MLP neurons of a small language model. Each row is named by its layer, matrix (down: output weights) and neuron, and shows model dimensions 64-159. Each number is 200 + 40 x the weight over its row's rms, rounded and kept within 0 to 999. A neuron's up and down rows have the sign that makes its largest values positive.
After each neuron's rows, "fires before" lists the tokens most often just after its 100 highest values on Wikipedia text that the model never trained on.

L9.down232,228,182,147,268,186,193,170,223,257,189,200,223,265,267,217,193,195,192,184,211,223,250,209,197,216,128,219,253,205,245,191,173,123,222,200,189,200,156,193,211,275,264,174,233,212,118,224,196,160,206,106,222,180,186,138,188,280,244,241,288,193,277,151,192,181,192,214,263,209,216,208,190,207,133,291,225,173,187,174,182,233,212,162,169,196,171,236,158,218,268,278,204,232,198,277,199
fires before: " ", "p", "ch"

L11.down402,168,190,125,271,117,231,215,194,200,209,184,199,153,291,172,227,280,193,238,175,242,201,233,194,230,103,191,236,268,208,229,150,182,196,230,153,192,243,159,165,146,244,196,202,150,215,142,156,239,226,185,225,202,198,210,214,241,189,207,221,217,259,190,171,190,183,197,236,273,183,130,81,241,208,205,199,228,201,175,211,223,136,239,191,220,169,174,164,257,161,239,243,81,160,241,192
fires before: "t", "y", "e", "an", "s"

L8.down202,182,150,193,167,209,160,195,326,247,269,185,263,155,220,144,170,247,202,256,250,195,189,168,238,205,170,233,271,185,182,155,225,148,233,132,297,170,213,243,104,194,139,179,255,166,174,262,175,230,172,208,175,184,175,211,166,210,172,212,216,284,171,151,174,161,187,224,219,244,133,175,196,219,196,214,176,292,211,170,169,160,146,186,206,182,135,165,182,196,156,209,160,190,148,144,245
fires before: "h", "ions", "ge", "e", "g", "ion"

L4.down28,99,227,171,189,195,225,234,282,187,276,159,211,276,176,180,280,180,266,150,184,169,171,222,167,225,241,151,221,207,196,178,191,183,129,227,238,209,139,161,208,145,256,302,257,238,203,190,234,258,196,164,285,171,185,178,109,245,235,158,206,143,200,183,148,150,186,165,197,141,200,217,188,182,271,198,191,189,191,285,168,133,165,157,221,214,219,205,277,201,172,197,177,189,98,237,213
fires before: "st", "n", "th", "ed"

L12.down180,196,188,230,141,154,180,208,194,238,218,188,254,210,190,180,246,119,148,144,191,228,217,229,157,203,232,166,187,219,146,257,186,154,205,223,225,269,158,235,179,155,148,250,203,234,114,149,230,228,229,165,220,159,241,165,197,275,240,232,239,205,227,181,170,162,157,217,216,181,176,112,190,195,216,155,180,259,176,224,203,162,100,199,312,88,214,252,224,189,182,210,287,281,225,194,206
fires before: "1", "en", "2", "y", "her", "un"

L7.down229,221,166,179,166,246,198,190,188,260,228,195,223,194,193,245,226,203,205,141,194,193,201,208,124,231,181,214,245,208,132,236,201,147,143,136,217,228,207,207,127,238,216,183,230,240,193,213,237,206,232,159,225,225,222,214,173,147,220,119,247,259,189,271,179,225,126,173,126,257,166,123,166,172,186,213,223,199,179,155,143,229,179,277,227,195,105,256,279,194,142,146,222,306,223,213,108
fires before: "1", "2", " he", " the", "es"

L11.down367,214,194,195,176,220,247,209,185,259,211,137,268,230,193,192,183,300,311,171,170,234,229,228,164,149,225,168,169,228,225,179,267,200,253,178,209,180,221,196,211,239,187,157,125,142,233,161,179,220,214,98,217,215,214,138,272,184,201,256,221,185,208,151,176,272,191,166,192,211,201,143,206,154,196,194,163,219,238,174,182,162,133,142,172,232,244,184,160,258,120,167,178,131,191,192,216
fires before: "ing", "c", "p", "ed", "g"

L5.down334,227,253,281,205,205,236,247,237,200,170,256,191,179,214,218,270,218,225,180,147,210,296,231,187,236,186,173,210,210,195,127,212,233,131,182,238,216,176,209,191,196,265,224,116,220,208,209,177,164,174,221,212,116,216,184,214,198,184,148,194,231,209,177,155,242,182,167,195,179,210,269,188,167,161,220,278,154,227,279,141,108,208,223,224,204,108,212,202,237,187,188,147,185,151,231,210
fires before: "on", "s", "an", "n", "ol"

L2.down177,180,139,265,269,191,203,165,158,270,276,213,115,227,110,237,191,159,185,237,150,171,239,234,144,263,178,218,139,234,131,239,227,269,205,157,132,157,178,159,207,278,155,171,247,209,229,163,146,139,249,159,177,204,183,205,167,241,204,208,186,189,138,156,168,184,180,215,161,223,191,130,241,249,179,153,195,250,239,205,166,138,232,192,237,232,228,282,237,231,134,229,131,154,284,268,239
fires before: "o", "her", "al", "end", "ro"

L2.down391,168,224,196,185,201,242,177,188,94,271,178,217,233,154,216,231,292,241,160,187,185,171,159,188,166,276,239,188,219,176,293,124,195,172,155,238,221,181,177,199,183,132,206,187,209,188,210,208,191,221,205,213,196,167,193,185,158,230,169,207,169,162,101,191,217,117,143,184,168,185,303,219,204,197,239,233,156,259,194,209,184,156,246,131,225,228,185,259,206,244,265,129,219,284,202,132
fires before: "ed", "en", "em", "l", "ing", "ation"

L9.down370,200,203,174,216,229,217,194,198,205,184,108,207,160,156,158,245,147,217,168,183,190,202,187,154,239,156,220,232,255,191,193,204,118,146,208,142,200,277,172,254,202,134,214,166,164,222,249,202,186,156,179,245,315,171,149,175,240,194,306,126,180,137,264,221,188,232,172,226,249,182,210,157,193,222,220,213,113,177,248,157,240,235,226,195,192,192,177,224,233,151,291,147,309,236,156,229
fires before: "n", "re", "ld", " the", "t"

L2.down96,142,250,182,240,266,241,195,248,157,231,133,256,244,198,204,234,223,267,176,144,187,215,250,224,241,159,146,257,141,252,217,169,219,184,160,161,263,188,200,221,138,213,248,202,217,134,218,193,234,170,201,184,112,181,308,175,234,201,159,214,138,217,86,130,149,283,189,219,199,194,224,159,233,170,180,222,158,210,189,156,175,190,185,182,251,162,109,203,244,203,219,198,202,125,288,180
fires before: "st", "on", "ing"

L11.down387,258,209,232,245,311,210,242,216,189,180,194,217,193,161,203,167,220,117,176,183,206,125,227,213,193,176,166,172,253,207,255,206,173,166,255,182,208,158,158,239,225,213,154,243,242,247,115,131,230,156,193,188,208,208,195,259,243,239,165,242,148,212,266,170,162,249,190,200,250,201,144,97,176,246,193,206,153,257,212,212,229,169,145,151,165,216,242,153,178,203,202,202,130,186,283,172
fires before: "s", "y", "ol", "ment", "ip", " of"

L2.down35,241,121,257,227,170,157,231,145,219,196,236,195,221,268,150,112,177,207,203,237,226,257,212,252,249,141,235,198,138,164,186,219,142,234,205,229,190,184,225,167,183,257,146,152,226,263,236,142,227,220,178,222,281,261,253,182,131,169,135,219,215,173,267,186,224,255,209,255,216,144,219,201,148,153,149,173,252,239,152,183,244,200,143,113,156,169,220,205,171,237,235,237,332,303,162,246
fires before: "e", "on", "a", "ing", "b"

L5.down284,218,134,187,301,154,145,270,197,252,163,150,195,209,184,192,231,220,186,231,131,228,224,177,182,214,121,149,185,187,194,196,249,210,198,188,262,201,246,148,163,240,236,85,175,156,135,152,183,130,155,227,303,210,219,173,256,204,218,242,209,245,267,182,283,227,193,222,167,152,190,251,247,146,198,227,162,208,230,252,178,232,244,216,268,211,212,264,205,244,170,163,250,200,199,236,204
fires before: "m", "ip", "d", "e", "ric"

L10.down93,235,185,224,223,209,162,173,134,181,249,159,217,236,210,252,234,207,157,175,249,195,223,190,151,249,155,232,230,182,149,205,176,193,253,227,135,242,175,249,228,204,202,250,186,194,202,214,193,205,194,224,248,243,234,171,185,310,215,207,197,147,200,252,202,171,187,228,176,181,202,186,179,143,163,270,151,167,150,246,165,131,201,133,171,176,147,210,140,259,202,124,281,218,257,229,179
fires before: "il", "re", "ed", "es", "z", " were"

L2.down135,225,165,229,224,206,133,288,132,238,176,178,205,190,274,108,198,205,189,267,122,199,206,115,275,164,215,212,200,171,198,226,175,210,143,184,177,216,190,176,188,169,124,206,117,238,185,203,238,223,153,89,188,268,255,213,172,207,206,164,211,210,164,244,209,231,174,293,254,268,179,208,156,112,202,180,217,174,210,211,173,135,225,180,194,181,141,239,242,244,196,202,203,225,249,179,239
fires before: "ers", "i", "b", "e", "er"

L2.down41,119,164,172,202,133,207,238,204,184,169,223,214,169,301,266,207,155,187,208,145,238,201,234,161,203,183,195,197,160,224,136,238,200,193,196,161,194,87,176,182,165,210,138,226,209,217,209,235,198,186,198,223,233,207,207,203,185,170,193,200,188,176,184,165,174,361,252,140,168,214,242,183,209,222,236,163,214,256,246,159,164,154,185,213,157,145,164,179,192,133,273,285,203,251,172,215
fires before: "m", "th", "s", "on", "en"

L11.down172,207,257,267,244,169,188,180,120,203,215,195,235,201,174,210,233,229,276,216,169,187,206,255,207,230,193,175,162,145,164,261,170,163,235,210,179,200,198,241,167,177,257,178,184,219,149,173,203,141,255,169,212,232,195,155,156,207,212,183,214,258,212,214,188,230,206,235,172,216,215,247,241,174,208,170,264,185,182,137,145,182,220,232,157,149,197,141,194,145,228,214,217,281,201,165,166
fires before: "ing", "\n", "is", "her", "{", "he"

L12.down39,244,197,181,261,229,279,267,216,217,194,190,161,231,188,184,184,256,246,219,262,160,119,161,181,133,198,203,82,161,186,262,160,277,204,227,239,176,195,165,164,189,156,194,224,174,100,137,205,208,215,177,244,188,210,220,227,169,227,241,164,199,209,223,169,254,176,207,245,133,202,179,169,150,168,195,160,210,214,153,234,232,302,203,199,164,166,150,261,203,263,177,217,254,267,312,201
fires before: "se", "t", "l", "is", "d", "s"

L12.down380,270,212,274,242,170,228,191,177,205,197,167,287,217,184,204,237,235,215,205,165,231,196,256,190,236,262,241,182,248,250,210,257,193,198,196,200,204,169,166,146,221,208,241,203,190,196,217,209,224,277,148,114,178,207,226,134,252,156,161,196,166,218,230,238,209,170,286,180,230,156,170,171,264,179,202,225,167,75,166,166,180,220,248,180,175,198,221,147,190,169,195,156,220,254,221,166
fires before: "h", "t", "ur", "her", "le", "he"

L9.down152,71,218,241,272,207,159,136,186,285,223,187,154,176,222,195,241,201,252,216,130,161,178,155,236,172,196,183,223,198,193,195,162,254,140,196,168,166,170,162,206,173,175,295,169,189,218,134,223,180,253,236,243,238,183,228,158,186,223,203,216,175,200,235,245,237,167,239,138,182,156,218,208,148,193,231,214,284,139,235,233,169,233,144,177,256,226,216,214,209,214,231,129,154,184,190,265
fires before: "so", "l", "s", "ong", "b", "i"

L9.down310,217,116,137,215,221,213,173,171,157,233,204,205,161,214,244,210,243,212,172,231,193,193,197,127,200,250,197,142,235,200,195,126,261,208,189,181,229,130,221,197,229,194,174,166,253,169,204,218,215,251,153,207,137,173,260,210,219,217,266,213,136,255,192,186,192,164,168,209,223,176,278,185,267,147,165,302,229,139,189,228,189,161,233,203,176,160,228,154,198,274,218,249,283,171,216,141
fires before: "p", "er", "ig", "et", "a", "c"

L12.down134,154,208,205,226,222,182,163,193,195,191,212,179,184,188,192,175,220,176,181,278,204,184,159,242,159,278,206,187,200,205,243,193,164,275,166,189,213,225,183,170,253,129,179,231,254,205,180,169,170,208,181,173,126,220,200,190,174,215,268,170,148,123,211,223,161,221,160,221,228,237,205,190,264,301,267,219,211,164,204,259,171,162,234,284,193,171,236,235,180,229,214,255,362,180,182,195
fires before: " ", "\n", " B", " T", " J"

L10.down323,256,106,231,227,179,172,223,155,245,200,222,196,236,186,170,162,256,279,253,196,258,144,168,226,160,232,271,166,188,207,195,177,192,174,190,279,211,203,189,257,184,121,216,164,200,244,182,169,149,125,226,198,146,87,222,197,242,199,189,230,234,202,244,191,196,142,204,198,213,115,195,307,149,131,197,226,181,213,199,134,155,206,239,204,188,187,264,177,233,169,236,211,258,218,205,154
fires before: "s", "ic", "ts", "e", "ical"

L9.down136,164,282,253,216,163,155,226,262,165,208,163,287,265,249,200,188,237,179,202,204,178,294,236,183,202,191,184,205,195,166,180,118,186,199,188,221,177,271,226,235,127,190,212,227,197,189,197,207,239,134,190,139,198,201,217,180,193,144,191,197,248,171,137,225,196,187,220,225,215,157,225,217,205,204,158,197,236,192,222,164,231,137,211,240,152,168,229,249,201,245,240,67,200,139,253,215
fires before: "ions", "an", "e", "in", "ion", "ou"

L5.down56,262,174,139,238,218,214,151,190,172,214,236,171,141,158,154,206,155,241,208,210,192,146,264,157,290,241,171,225,283,159,148,235,183,172,213,150,223,176,228,259,257,175,141,155,227,156,218,176,213,223,231,159,202,175,200,238,201,187,211,161,155,155,226,210,198,257,189,290,158,118,237,243,216,176,87,232,233,136,220,202,224,220,254,185,224,182,163,282,195,224,259,208,227,246,207,214
fires before: " the", "f", " ", " St", " S", " L"

L11.down245,202,218,273,224,202,202,242,104,217,177,139,148,170,138,194,216,176,245,214,165,172,132,242,197,265,158,204,215,146,186,126,155,224,281,192,219,231,254,169,197,176,187,184,224,263,268,172,235,156,224,158,210,215,160,166,257,207,253,245,205,302,227,252,206,222,244,156,164,150,254,171,173,226,239,143,153,249,165,229,187,214,186,186,230,193,151,278,182,136,186,204,182,241,92,166,221
fires before: "s", " is", "ou", "en", "o", ","

L8.down402,186,121,157,216,247,206,223,237,121,215,277,162,157,156,249,191,206,196,145,165,264,169,192,181,194,235,157,208,296,203,164,234,222,139,237,241,198,136,188,263,235,198,113,166,256,154,214,266,247,219,227,260,201,266,183,237,185,174,251,206,123,222,262,213,149,203,244,216,171,185,181,227,216,211,190,241,254,229,178,252,278,233,168,204,191,219,187,206,178,234,200,201,191,241,236,177
fires before: " ", ",", "ter"

L12.down199,199,180,174,214,136,264,247,156,224,220,176,247,219,150,172,208,129,146,167,181,226,190,200,209,197,188,158,202,201,180,245,147,195,217,216,187,210,222,157,152,229,223,200,176,212,159,141,254,226,236,194,173,266,196,252,231,161,148,286,204,246,249,140,188,218,204,172,121,137,203,151,143,309,229,156,165,221,240,145,164,277,276,158,175,144,190,203,206,165,144,186,195,201,191,191,246
fires before: ",", "1"

L7.down371,188,160,225,174,174,280,284,162,219,156,191,167,210,122,244,197,164,170,195,101,229,143,276,184,169,208,183,207,166,145,263,183,215,313,298,160,226,169,183,287,265,226,151,192,153,176,177,195,199,174,250,264,188,176,189,160,195,132,262,280,213,202,202,197,181,197,220,201,246,168,183,225,211,261,226,238,152,181,140,234,254,238,215,174,147,173,260,168,230,189,219,216,210,200,246,230
fires before: "s", ",", "l", "t", "\n"

L12.down120,207,272,225,225,224,220,174,93,212,256,207,171,186,145,140,262,159,197,175,190,211,207,271,161,215,200,195,169,198,194,172,127,205,195,211,173,246,178,170,191,235,249,205,124,164,205,177,196,229,135,198,150,136,166,221,150,229,212,117,228,258,215,123,189,225,277,226,172,199,166,247,167,189,230,286,141,233,243,258,286,253,215,129,180,248,247,203,198,200,179,248,240,216,192,136,175
fires before: "t", "s", "ion", "ed"

L4.down435,214,209,201,219,177,134,152,226,196,215,236,193,170,190,257,131,188,254,254,199,156,83,244,173,274,188,138,198,198,183,218,283,167,284,235,232,123,248,298,214,189,251,252,218,165,211,190,139,168,158,232,259,243,227,182,164,291,173,187,215,205,138,252,252,244,243,178,240,216,210,249,229,209,160,117,202,184,201,173,231,188,234,206,162,170,229,185,238,145,209,183,179,233,193,172,223
fires before: " ", " the", " he", " s", " S"

L10.down19,235,221,160,159,223,153,147,149,265,177,225,126,185,219,240,210,247,237,224,175,178,123,175,177,182,182,180,118,194,219,175,173,127,276,196,200,191,229,242,149,175,173,165,263,181,172,179,222,137,229,162,172,208,221,233,222,240,201,191,207,182,197,198,237,161,150,218,159,211,196,194,211,181,278,243,257,275,191,167,193,223,149,319,189,210,218,235,198,197,305,208,154,334,158,182,240
fires before: " ", "\n", " V", " R"

L11.down343,135,259,219,226,169,162,220,195,245,147,270,176,229,200,191,184,254,225,248,171,167,142,204,237,157,247,208,277,202,246,220,179,175,201,131,186,173,204,138,197,244,265,235,217,131,220,173,78,160,231,218,176,162,181,182,258,178,220,176,217,199,219,221,156,180,115,171,185,169,187,247,198,141,181,261,161,134,194,256,185,118,228,253,205,144,163,167,212,236,252,258,197,272,213,211,225
fires before: "n", "s", "t", "c", "v", "r"

L4.down204,129,162,190,248,256,176,206,175,275,198,230,246,226,150,242,250,172,171,239,218,112,177,190,221,217,187,290,182,253,119,173,156,83,144,270,180,165,203,241,146,172,189,180,179,171,197,239,238,218,250,197,175,153,220,214,165,231,202,202,194,215,188,249,237,225,91,207,146,178,257,208,184,192,161,222,181,221,157,237,262,195,245,181,210,179,198,177,196,238,179,243,196,199,218,119,235
fires before: "so", "l", "ong", "-"

L11.down9,291,201,206,240,267,215,212,170,228,193,72,233,225,144,138,210,233,176,188,208,193,192,170,179,293,279,141,183,162,204,168,163,203,229,227,214,200,258,250,217,170,152,179,172,254,216,209,130,146,221,224,243,196,249,137,197,243,301,189,200,214,172,273,268,150,170,158,196,170,211,229,219,179,203,210,155,201,212,207,155,157,77,282,162,229,186,191,208,214,228,255,252,216,207,255,216
fires before: "ing", "es", "al", "ed"

L8.down81,174,82,199,204,213,175,148,266,134,226,225,153,199,212,224,161,164,195,176,253,124,147,265,190,187,200,164,214,197,218,164,230,186,203,276,258,188,288,262,178,219,200,230,189,191,225,239,272,189,184,251,205,241,163,193,180,265,212,229,180,169,197,140,142,156,193,232,244,212,184,207,289,190,189,140,163,150,222,212,293,259,162,218,214,255,205,166,179,156,147,194,183,234,169,233,207
fires before: " S", "S", "se", " s", "Q"

L10.down427,197,190,121,184,309,224,220,172,183,215,227,154,205,203,230,148,150,119,185,197,104,180,224,251,216,203,279,234,200,173,117,161,192,180,185,224,220,188,231,232,172,213,171,245,201,175,259,184,135,146,217,215,158,233,205,228,221,242,201,173,180,141,230,187,234,208,232,188,116,126,170,138,150,136,252,251,206,127,185,207,171,204,215,223,262,177,218,165,279,265,168,250,225,251,144,202
fires before: "w", "un", "s", "t", "ur"

L10.down311,153,266,190,255,273,155,230,231,149,232,200,119,266,233,204,183,180,186,220,291,141,182,228,162,232,213,243,94,148,225,180,161,207,214,157,225,310,172,210,186,154,199,215,240,178,196,172,130,118,188,253,226,191,177,144,160,240,198,238,199,236,178,94,197,221,199,138,200,180,267,250,206,230,185,192,178,127,226,223,231,199,128,284,142,234,207,231,197,255,185,200,202,219,202,207,148
fires before: "ed", "e", "ment", "ing", "ct", "er"

L8.down179,143,160,288,218,227,262,231,176,213,239,172,215,231,193,206,164,178,252,226,238,249,212,140,153,240,169,172,194,275,157,252,219,120,210,126,177,183,226,240,152,184,259,156,252,215,207,174,232,221,196,217,163,186,219,170,220,198,242,217,205,210,168,167,157,216,210,160,264,160,191,167,214,216,157,135,193,175,279,178,201,207,222,190,99,211,191,176,103,234,191,221,242,170,208,186,173
fires before: " the", "m", " a", "c", " ", " f"

L2.down420,161,179,204,241,213,243,194,175,258,112,250,179,136,206,235,184,199,166,204,276,176,150,129,173,234,176,232,218,184,193,137,222,172,280,235,227,178,214,241,234,150,158,166,162,195,210,270,241,242,259,219,227,210,136,148,224,241,205,273,235,129,208,241,247,189,191,260,181,184,229,149,179,202,118,242,233,221,168,169,217,223,269,214,149,168,149,191,138,285,276,214,193,138,232,200,223
fires before: "\n\n", " ", "if", "al", "s", "a"

L12.down76,182,179,182,217,233,220,200,240,215,242,136,208,241,292,195,183,262,275,218,146,345,254,237,243,197,239,188,194,214,258,202,213,230,267,189,230,215,129,199,205,239,258,177,217,246,237,143,202,228,222,202,201,252,255,199,219,165,182,209,161,193,180,228,152,177,232,192,212,262,162,187,113,215,135,202,130,150,189,210,147,193,234,219,197,163,248,142,112,178,177,178,255,172,177,149,185
fires before: "ce", "s", "m", "c", "ot", "g"

L7.down175,210,97,207,215,164,185,184,168,204,243,177,196,169,229,205,272,117,242,130,247,197,134,257,147,212,189,165,162,213,207,141,165,202,235,237,207,216,214,159,115,252,206,286,212,169,272,211,175,176,258,143,224,198,135,213,198,235,192,240,176,215,225,215,219,206,139,215,108,201,252,205,191,216,202,267,237,229,171,201,228,272,214,203,209,265,185,246,151,111,168,167,244,172,184,202,245
fires before: "5", "2", "0", "1", "4"

L2.down145,153,245,267,117,141,196,235,215,173,143,209,223,265,172,222,168,170,207,221,174,256,239,234,220,154,336,163,113,196,243,261,207,159,230,180,155,162,199,232,197,215,237,176,152,223,258,277,225,187,243,206,200,144,188,260,165,153,143,227,111,203,209,192,195,171,195,192,193,234,175,222,243,184,186,255,189,118,169,206,205,182,169,180,169,265,201,207,243,179,109,253,274,202,196,206,266
fires before: "or", "ric", "in", "ri", "ed", "l"

L8.down384,167,230,218,201,214,302,213,300,175,197,154,185,202,212,145,215,170,153,188,207,157,98,180,182,183,250,201,124,251,119,187,176,204,264,221,224,240,230,251,261,128,243,290,255,219,161,182,206,163,252,137,153,191,220,195,197,149,319,145,200,192,215,200,113,175,199,238,171,244,176,260,247,185,197,222,177,190,174,205,225,222,198,254,183,200,257,197,148,184,227,190,210,182,199,209,241
fires before: "e", "nd", "le", "al", "l", "at"

L2.down23,171,114,209,260,215,232,306,221,155,225,235,249,216,198,225,239,226,163,147,198,214,210,189,195,141,257,217,164,184,202,201,157,107,113,258,205,234,146,250,168,137,147,229,172,288,241,228,216,213,182,226,183,215,211,161,200,228,177,275,199,127,204,200,261,213,248,224,104,237,198,174,223,141,130,252,180,218,214,169,243,255,215,167,195,222,203,171,251,159,154,200,199,191,264,224,212
fires before: "l", "ld", "ter", "od", "ar"

L5.down274,155,173,194,196,150,209,262,202,186,218,169,173,179,166,247,171,128,222,151,194,232,236,174,266,219,175,206,200,161,237,249,176,201,298,142,219,224,196,177,222,222,213,226,264,208,148,177,183,230,102,147,323,229,195,163,161,236,230,207,146,116,154,246,172,169,211,303,223,144,230,247,211,214,247,215,183,256,254,122,182,161,259,234,183,151,270,214,186,185,202,145,180,205,226,242,239
fires before: " ", " of", ":", " in", " to", "res"

L11.down57,209,253,182,120,206,166,204,199,153,254,193,186,231,219,216,248,169,191,177,171,176,223,218,173,202,246,172,186,308,241,189,192,241,122,198,150,148,125,198,248,278,129,242,218,179,232,229,256,265,184,204,170,163,222,188,227,246,291,282,243,137,150,246,225,182,186,140,231,129,203,185,243,176,180,283,200,206,240,274,191,190,197,180,205,182,200,173,219,164,203,240,166,235,230,183,251
fires before: " ", ")", " of", "ac", " in", "ust"

L9.down46,206,207,219,135,216,169,192,175,176,192,203,269,219,231,243,111,248,245,144,254,208,168,182,188,201,241,257,216,191,202,212,223,216,100,209,204,200,160,179,269,232,142,143,191,220,165,218,190,195,184,186,183,258,122,178,163,239,182,198,221,246,216,198,248,196,210,125,318,227,266,172,199,155,175,216,178,207,200,183,192,220,180,212,216,109,189,191,178,184,216,144,188,99,206,277,207
fires before: "ow", "ver", "ut", "ic", "ol", "od"

L9.down44,170,126,169,176,176,142,219,150,220,258,237,128,186,158,224,214,196,160,189,238,138,196,197,200,221,177,198,243,287,259,142,201,227,188,86,151,178,209,198,289,166,197,190,204,250,212,235,181,169,188,145,255,225,204,245,276,165,176,191,208,182,168,242,234,163,196,218,223,254,194,144,200,157,206,164,191,186,194,283,183,230,234,223,212,263,259,186,184,125,148,223,210,260,200,153,215
fires before: "t", "ct", "n", "er", "ts", "ment"

L7.down195,199,199,228,119,179,203,155,196,247,231,140,135,173,203,208,197,228,247,236,220,222,201,119,210,154,195,155,218,217,232,190,135,166,244,128,153,187,175,179,286,208,258,199,169,206,132,155,200,135,240,199,140,239,142,160,234,220,256,231,221,224,95,219,257,173,211,182,151,206,205,245,239,240,249,187,275,217,271,225,284,178,189,157,246,214,151,147,155,127,209,179,160,330,198,200,198
fires before: "\n", " ", " K"

L2.down335,197,188,116,187,178,218,130,202,240,164,188,211,169,206,219,246,296,245,215,172,214,108,231,144,210,240,140,158,191,183,229,250,118,163,185,124,224,205,195,158,216,249,197,178,225,123,183,216,192,217,175,197,195,194,158,154,254,127,275,158,256,224,230,213,164,236,235,234,171,208,158,169,149,201,259,202,185,165,138,182,188,286,174,189,169,115,208,177,165,259,179,172,270,248,200,217
fires before: " ", " B", " G", " \"", " S", " C"

L11.down65,183,180,160,239,210,160,246,186,203,282,203,222,206,150,186,161,243,159,196,236,207,143,155,277,188,229,225,212,168,248,150,220,134,290,188,204,225,188,235,193,240,232,180,261,255,245,238,174,224,216,168,138,245,238,265,116,192,234,215,189,192,211,189,149,222,181,175,270,192,240,239,181,213,142,211,212,226,245,150,248,187,187,222,136,163,199,201,227,176,221,175,139,264,197,99,185
fires before: "t", "ed", "b", "n", "ts", "e"

L2.down229,190,188,239,170,213,206,295,213,257,176,244,261,218,256,141,202,167,215,184,116,229,202,234,166,164,194,125,221,251,193,238,231,213,163,189,198,197,258,147,208,237,195,212,201,195,223,204,149,142,187,232,239,168,110,223,176,200,214,214,207,227,168,172,221,153,247,229,178,237,206,255,203,243,160,182,163,133,161,229,191,240,129,151,211,243,147,198,208,194,210,227,274,159,161,127,155
fires before: "ed", "e", "or", "ing", "ul"

L10.down414,232,234,160,216,197,143,152,206,225,196,192,160,250,171,204,223,190,224,133,232,164,220,236,186,223,225,268,201,233,149,154,209,276,178,217,187,195,209,149,212,163,161,189,207,231,170,149,176,186,156,176,232,190,225,278,247,192,208,170,227,162,189,161,191,185,126,185,248,273,120,206,135,233,165,177,228,250,249,169,124,234,215,152,256,197,147,146,99,124,122,243,216,211,178,115,201
fires before: "e", "h", "t", "ies", "er", "ial"

L8.down286,244,163,195,195,244,213,292,180,228,247,197,258,112,128,205,167,179,186,136,159,245,158,133,185,160,313,153,201,123,214,181,168,213,235,147,163,224,216,227,199,161,169,174,155,152,113,125,145,197,150,196,252,132,181,169,247,175,217,196,241,202,207,213,208,227,162,200,199,250,233,250,215,190,198,230,238,185,165,181,171,254,195,203,205,159,233,154,231,150,194,182,253,196,215,253,229
fires before: "s", "I"

L12.down281,234,220,185,182,227,178,181,196,219,235,194,224,196,117,251,176,190,142,211,179,258,237,222,58,247,180,166,177,229,225,220,221,218,231,250,152,280,151,133,256,173,197,200,156,222,124,189,190,173,251,251,215,190,208,226,205,268,246,252,219,205,210,230,155,254,193,204,140,231,178,192,170,204,161,170,222,258,174,248,158,199,192,175,254,149,173,249,205,175,127,126,196,222,207,236,232
fires before: "ent", "en", "2", "1"

L11.down223,215,274,141,213,270,210,141,240,136,201,200,207,218,173,197,210,141,189,199,231,101,170,216,142,199,192,199,162,182,242,231,182,166,205,196,194,233,205,208,215,167,190,201,213,118,171,193,183,217,225,275,212,238,232,233,201,239,159,185,178,196,129,153,184,232,199,178,156,205,76,247,196,192,237,235,197,175,176,195,174,269,186,173,80,245,275,183,152,223,260,251,284,205,255,172,214
fires before: "ed", "ment", "ing", "s", ",", "t"